python train.py --n_layer=10 --d_model=896 --n_head=7 --n_kv_head=7 --head_dim=64 --d_mlp=3584 --vocab_size=16384 --activation="gelu" --norm="layernorm" --norm_place="pre" --norm_eps=1e-05 --positions="alibi" --qk_norm=false --attn_scale=0.125 --bias="all" --tie_embeddings=true --parallel_block=false --init="normal" --init_std_qkv=0.0117 --init_std_o=0.0 --init_std_up=0.0117 --init_std_down=0.0 --optimizer="muon_variant" --lr=0.0112 --lr_mult_down=1.5 --beta1=0.95 --lr_head=0.00535 --grad_clip=1.0 --warmup_steps=200 --schedule="wsd" --decay_fraction=1.0 --decay_shape="linear" --final_lr_fraction=0.0 --batch_tokens=[65536, 131072] --seq_len=512 --doc_mask=true --train_tokens=759700000 --steps=7942 --dataset="wikipedia_en"
MLP neurons of a small language model. Each row is named by its layer, matrix (up: input weights) and neuron, and shows model dimensions 432-527. Each number is 128 + 24 x the weight over its row's rms, rounded and kept within 0 to 255. Numbers have three digits each.
After each neuron's rows, "fires after" lists the tokens most often just before its 100 highest values on Wikipedia text that the model never trained on.

L5.up3155:179132096126135153100110116096122130118121159106134147144148119177138161101159132083110143100145095142118101159113103100173160136137197100104137091114143128152129135104127153141130105117085088129178153133134096134109171123103083119107121117113115123121115142112117074135145151132147129142
fires after: " the", " his", " their", "'s"

L5.up2042:095114115208155133153123125113110155127142139131100108120136104112109145127148112154122105099096086134115153096164102139142141141115128134112120151179154154140128127087068123087137093084101148160138124138133122140128088150133120169143120112141111143104093216105159140109121126136105106109
fires after: " ", " $", ",", " £", " ("

L5.up1741:100152152134147177062128139133144175117118145137095148104155098103148072097173092147119114103154129127152152167141126136185113147106104159099134153125155132092136135115159150049145106127140144114060112093102119122132124149093116122146120133059119148132166141124155138120101124129101134143
fires after: " ", " ("

L5.up1061:144140118139134126113157135143161072175128132130159136140139131122112156152143151125104134171106135105145151127149140133123116109153130067154113132136154119105109155147137143107125125112139137103105092151143086117159127123096080111110142136111119108078137117114126164104094149125124133144
fires after: " |", "|", "01", ";"

L5.up3061:148151165121113136123161131149091096137110144117154119155127130178083128140130127101069141096138120159144076098129121127157116126154088085121139111131117104144134138097188108132110098111142159116152151108126095139123082189124089134141086128117102117124122144155136152087133121119121139152
fires after: " ", " the", "th", " his"

L5.up959:108135120141123148156143093125166123142132102124128125177134147198136171140130103132138099093172145135115190155132130111111135164151155128133112151103118137121172165127141165077115113103099108103123111164051119142198092149177138122143139129172116132135098173140122141139142089121137088150
fires after: "20", "19", "18"

L5.up2769:141109123110094110114139137127095126140146163133107137149123147138163172107152142099126120106180121107140127152123121146134122093114155144125132113161153129158148133099171137139145112103135157147128153107146179060139142116141119154126108119159141113135131135104135089120100092114116106171
fires after: " ", "==", " B", "}\n", ")\n"

L5.up1548:165148087129162106145130120138142138150159151170114147106113120150141156139167130107145115128122104142121097142152133122131131115157118106108184111128118088128155136127135100148145097158135133167138118161097090159109141143134074128104171118143122133154148122124124135109113118132106087198
fires after: " the", " as", ":", " and", ","

L5.up733:137101159117134114155124118125145149103132115097102135122155166139124123095133150111145113200131107110086172125126146048139137096143116145184105123149133141124146138138110158053112121155116091116110155114103103116112134100178177083135102113135144168128137101111130123136104154179130131122
fires after: " the", " The"

L5.up3546:103115126155122103116149124119137108121126163128126132157134086107142123103098165109156112119161113134125144137141128136174137093128160152124120146118099131125122123135120122117112177111127163134112185170138111140116133129123161111109156148110122128112081106103130094130137130132141091085
fires after: " ", "′", "20", "19", " the", " ("

L5.up3511:131148117165109128103114119125134116130115174208122147123124108138105102116135143106171106146128092081148134132161175126131130118113151110116135172142146093154152134161152112093109090070121137055086143138140138125152128143111122155110053128109147116157129119132093113135164166211139130185
fires after: " |", " ", ")", "|", " f"

L5.up2535:151158217139125172125089128137140126110145120137111118133089099168131122147121138148091140093112160139132118121141155095142145127115049115097165105138111129129149111132152136121134124144110136102118159139170142092100123114130138097105126123080092106111113109094134129116158138098150105120
fires after: " ", " was"

L5.up407:143140114168158158145113123103146059116106151171110109146119115148153128098130119133134162174151131113140061106145103076148134148135120138124125161135137132154130069129133089113103151132114145148113137114123129136168148144150098056115141136101093145130118138103107104077126118113130114159
fires after: " ", " in", " a", " with", " at"

L5.up2298:113124121139130147130116123098109135151123112110148150177108150169075135116087105112132143169069144131117157091148101117128125122152093133125169113081120130124150173139108115136102135125148104127067141133137100139148140146138161138111097107090148116109106080114110105097150088127116087161
fires after: " (", "A", "F", "P"

L5.up1807:104125151154139161142131134114115125136156177108141117156103122149134151141081112162118172135114122125157150105138126128119136177141156128122128091150153141110097110142105150169147120135128089153132107114169173131096134118144152109138142138115136148134123129121090160141155123163091182095
fires after: " a", " large", " is", " was"

L5.up1026:124130146117118141126119112135122108126152115138117154137122146126123128140140119136184111133140123155133146104145123156141141107125135134147119086124133130184120085115130128146159133171158169116124152141143124123116107163176109117128122144128148150108080157088139134167170140132127115180
fires after: " |", " Men", "'s", " —", ",", " Women"

L5.up2052:090113129162147118127120109118098090109128113177131114129154154136155175120143094140153137167141156128129166107112148134151130124095116142154142153151157147175108135179123102109157118095144128139104084099108121129150114106119112146142148103078175100133134112132124131148133133134107151140
fires after: " ", " |"

L5.up1065:130074125126161109112136113131143157122112197107122119134140102077092137173094127128135105131102129117113169147108168152117107101159129125113124174129126096130121093140107100142128128091119147126140138124141143102078185130113163154142131111123118141148101108135138139159118103152102108148
fires after: ",", " of", " $", " for", " as"

L5.up2091:144153170172151155102120149160152124154150133132102126126132103126145092155162124144104135131145103139111204105155104123150138140149137099133144150126121122096164089139101188124096109103080110145121110132080094094164122132190186143155102069122149133129146123137241146139155147105144135134
fires after: ",", " is", " with", " and", " to", " had"

L5.up3540:103150127158099144137162128134117154179145144085109127127125127146138102122112148145126110123104142130106137132113148130103088146100135162138151127052142135102132103150159122139102115165104110147101139171123134110127171116130107128142097087151120152139126149113155065125076098151105111168
fires after: ",", " ", "31"

L5.up196:111105115104106121106150074117113109163116122096108108170132171174170098100155182137098118141117135146105122143137125110139096108116135141134140108126161132135111103110113187153116135147113150160130151174130124122114109113121149166166178142138138160138173161095133141144133103155089134112
fires after: ","

L5.up3412:151139132131113112118160097120135137125100168150163138132160125173105090129148227103153124089156144121132112137111127141120092122161114067135136138107109149129153095100169115140110124075130138102151070147136118144114127176131115165206120071152117166115158126114155110130128161123104114128
fires after: " the", " |", " n"

L5.up2080:113127144192128093141124109131113118093089086097137128143147129128124111119126122143133097082126150109084140114170115131110113149112125117128127144160111151126126118167111122107124090127190144095083124112119103125141105133150094124159122123175170129102103123107156137084166112113162088147
fires after: " ", " (", " −", " +", "+", " (−"

L5.up3320:142136131071124147092119092159148101138101082146126129162149129119100118161163140125171138168135189144091151139097147104141114134131155140151141120137139122085158129161156160150111125146124108115147106123144116149113099122108158145138126096093155098150096123152099092173131134137144132145
fires after: "–", "20", "19"

L5.up2105:173130100156109133121133105141130149141147124096112127122148157163175094136164086096140121133113137117116192166124127078147140062137105110135108122126124123136171149159142093064128099111126141129120127106079123112126144127123130155110143110137138155120128140074127114112137109138114135139
fires after: " the", " U", " United", ".S"

L5.up2689:175108171150114118189160121152143154138119134120127137155126146149122076108133154128171127154119094129097131120114135095122133137122139090124147148137121130130120145120130121150119128126104111124106127126121092144117158147097115118148145147139157101125123133135137121135140172131091106129
fires after: " the", " |\n"

L5.up704:146108127102116114098156134135152147111117117113100118071143125122124112110100165098115105134145105081109175134109123112136120109092104138125165134113122165117148103150145125116121140146144134142141119106135123147106164148144118146151129121149167126113101131134137118142156162106135104146
fires after: " ", " B", " University", "."